Weights of a small GPT-style language model, trained from scratch on English Wikipedia.
Architecture: RMSNorm before each block, no biases in attention or MLP, normalized queries and keys.
MLP neurons of a small language model. Each row is named by its layer, matrix (gate and up: input weights; down: output weights) and neuron, and shows model dimensions 112-207. Each number is 128 + 24 x the weight over its row's rms, rounded and kept within 0 to 255. Numbers have three digits each. A neuron's up and down rows have the sign that makes its largest values positive.
After each neuron's rows, "fires on" lists the tokens most often at its 100 highest values on Wikipedia text that the model never trained on.

L4.gate1150:161110079120164126179138096141173128149156146126104133112100153124139126140108163169117144149125107121115162117119133153103144137162148139118073125127122149144121138138137144110090164140144167083153129121086109146175076165110120143142132127111114155103146153106135114157084105142125097110
L4.up1150:134151122139151069100156134090136134109094099122124102152145106119106209107173143126136137127062152158117138122155127120143140137161126118114118132161098136130120087131154101111105124143098151109121130114110086131114114102102152114096102122104123114127160121096097133133091153097101101101
L4.down1150:095134140095143163100098114137134157167075153102144119137113108098119117149068158170134115118157121143125143141096162173157133095146122104088135121130134198133167086107125122170126154080063103154118132109111105166158073169075145138117107141143178125144113143114153121106090123145081140141
fires on: " not", " was", " Not", " be", " per"

L4.gate1079:112142102176138162121124138122152096124119134120151156164120180095138098117125117106119148110142083165141117143159118145117154161150134147130138134124157125119120118154117119109142158157181115096171115133102119164127141110176141139117126128155177129123159145116119135163165099115119127144
L4.up1079:145163127139129136130149167119122153119105129163180177139129129138114142123154120127149116111113113111088119139116148146135122133093108122128142113121085161136147128122123119154121134128124137133135122128136193094135130123134148172130115137155105154096152130148143123123107080151111148124
L4.down1079:130114138156159140076106131157120142140110133129085139071101141106132130158106127145104125166155151091131133114155137074140167096086041134105140145137129103124111115108164138140122157116129134136134130079120168117121143157143127169121131152139150125142161078132122141129148112123116119102
fires on: " v.", " on", " Label:"

L4.gate1333:144155129083145111138130128095120150115145130105148164062110136132117116122143142136119117131124101107159059136107107137123116156148139128124146156134074114110119138116077146139115148105107166141108147153161103150134114141099100082101145116105080139101112135145111162128189107068104121095
L4.up1333:151091180141146110115132151160122106176122131130165121142110171120113132119149113150101129100110148115116121127138145120127117152127169093091105108181151112122157064141142127080078111142137177142156142133151135137089099126119115107136152127091121117116194164079111115107146109125086124123
L4.down1333:132153129082164138148142169096140157131128135162121136136147147113115140106158120090122091163124092128150116109143137079128134156203139093147138099110086108147143126136114132113137105110144133102150185081083146098159116129119126084172128073118129123113115155157163160093075177102106074107
fires on: " I", "I", " II"

L4.gate916:149102127112103141096108185132132143129073140154178151142102148154102153121182117127124144121137113165128117111114153136147099132133140134142114114143125141115127122180153114132110102136134174123082142100083119161120093149129114110162112108114117132107138111164126116108098112151122153155
L4.up916:150167111079112175081123125106112151132115123128164128128128147139108090144126197116186174121136121142117116139128170122115165099170122088127147151117114152079139113178122149156110125111156149111116162099105135142168106151150133111129174143135129130120147090161114137125135124103132156128
L4.down916:090163162152093122132160113140134038156150149148094120109152141129095089113093130164133126128190126126145130106119098128102107133134102110113116135174099122146136126108140146137151121112153131123116141140135144108135123126133154174138112136120166129090102156100089100091140145144091100115
fires on: " |", " from", " 1", " 0"

L4.gate1151:109157143141150111140189141134147112097122148150110117115125141127122105158129122146140080152140143118146133135149136147102137144168080179113123091125117135126096083079120154157110140197120119087113134147129095132149106070094149139099159106100115158092132133133125102143131142111109136137
L4.up1151:107132147148144116116163155114115128114138133133092095153134117121114098151162112142112105138143167139144143172148131120108170156100101152122098129139119111136125107088129100141147098142141145107134142128124098126115108110108139157135163121095108154136087153141124119156157133099106152148
L4.down1151:124065094098156106141093126150120121126148102161171089095115122134119147117152126104120102134146158113130121170103101106166099127151132115124157134133122133109087107117130107132183123079138140130166122112131121120085140142101119152150134148091117157122149113102126163118114127145115159127
fires on: "ah", "h", "esh", "ih", "ish", "sh"

L4.gate727:104120112132111127132090088093114140181146127142128067149086097133103109141104123119100153149103101114113138136144147126127125160121125118109099158139190131088136120155126119103138121090111120129096164149113137140136120074141119157113128146090114088163177146119152142096083104115168156133
L4.up727:109139137153144102142109085128074124139095136135093121119115127148141129122112157105110178117070099140141102163165125134111128159105164124109135113109157165079095108153170116125134148138169086100140141128150177132142099123146107148114148162088129124168157167154167117154078135151142104090
L4.down727:118105120096140132131142174137167164121163145108118115121099157108112133105145121173122118121162158150119160154123196098113088131133131121125156099125102121106152130109065124143151138137126150153119102120126144101097118178117155119140129119152097141114083085084096115131166129124101096152
fires on: " 0", " R", "/C"

L4.gate1091:141120103077139106141139112138142134155080175134136115119143115137135104135135098134135075176169094133107109164135146153124119129130117072128141099171100101094147108170142137107146120089101123168148152125143090135154149106125166104096172116110137104112103140129074117122114137128095134114
L4.up1091:147132129119115170130129098124211126163093143140154130136113124147137098117148155117120119144146112126135133125166103133119099099120115102085164129134109116144148101136200090121162132116128088144159135112113084113100131112109168134100143141121142097111122127180076154146150107160125111110
L4.down1091:141151126118095124104125109131119148141126151148141141117147139116147112127126122146142163145143108106117153099143154043131181131107078135086097140133142130153115152159128127128119146097167139133105133122091144093129163140129139149132128133088142132114137074109143156124124156123120142120
fires on: " was", " also", " now", " still"

L4.gate1260:123133139127144137113133174126154163150134139129089121150076179108121083112164070144129111127122121113125107135104147147091093127150091147122117152091121111136118137135112104122127136134141141128162147126087113121098137155147131102148125116117100156094062125139087102084148115097114121122
L4.up1260:137130160145120086108081122119094160120128125140138120142124108136140120104103065166144135097099115099118119126176123124089150095097102128144143122118128153135137121103115066124136134072119139098167169125178135138149108116159066111154133133136132123117118143072141129099168132107117061135
L4.down1260:086130144097147146133188142144087144070131121128096129179120093102151166133103125148096142165159110095113120155130114134157077120146109144148121122112108123139160147171129142164127121172138136108101123143144201103133109170131107115108150096167116133155090146124138127126160110125180099167
fires on: "e", " r", " E", " b", " O", "R"

L4.gate119:172104113125130114147091090125134156152155127097155127141160140113141099134140146097127109113135136073152126079149089158098112130096108148097127121137124128158129107106109149159131187145134105120147150169121080139128151139150131113119168108115181127069121114128128116126129154123141117147
L4.up119:157134125137121123167133104082123118145099083109157150122137098140106144140113150094130082091132186135111144118123168124126118156083135112118114121185132124116149107143127171149133152142115136138169149158121127146116175143123129149146136128127171112103112085114136103110147127150134109129
L4.down119:126091176099129119137168167116132107172136118128120132092129076089133100127119119148117130150162144149135119107136158078133104092172094139131130149168127107134123159119135160160135112116112132138114124118113143098170114113107094154131146094136151104103165109115143126084140109111170158148
fires on: ";"

L4.gate695:139130065167142173143112090109142114119100077118110169151131170141074116151120123125124134127085076112066090123093156160121147132135128128133132118111131120139100145128128128160125111158170129093123098141094146156108127118152139183106122126142137141111105123102116104153129144106116133097
L4.up695:133094102161142149156094112114163142163121099085111145154140146125094144098108151159131158122120101114091119158114090118116135138144147143133113105123137124117119132169118127114141115122123145121105137142099137133119079121163147166106097117139106143117179144108119132117146103064113149134
L4.down695:119110130148126155126116156146117157154147115131147126136128162148045113105119137146156094157132174128123106121104128092145154100152129120141149122125140107124140183119124140137125155132122118114111099132108172083120119131160143175101127100149083132116111114094144109119148153117105140132
fires on: " B", " R", " D"

L4.gate1009:130169123089139134099123168150165166157102134134132094123147129111149107168133173161127117175126122108106117126134110167100116126112087158134131156146115118112127107107150121093147101101084141134160129162100139190119157135131123135107155114128161144081130161162101116124101079123122134115
L4.up1009:159071154114140110130160141182160083134127133146176099156103104101125094113155114135121111128143122146123152153175120136132112115132147118151122108145152082112125128124111148145135076114124164145092124111128063139122115100138103108118141117147122150148107159108089099111111101122127176109
L4.down1009:146097176157163104100141147129113130142157152112124094100125148147197138117138090163115158159181082190150127114118098120110138154160116134148132138180109144079139098115137111114124138104106121122129152086137114122134130115108156110160116179109134104076103118151100092142093122125110104109
fires on: " –", " to", "–18", " -", " January"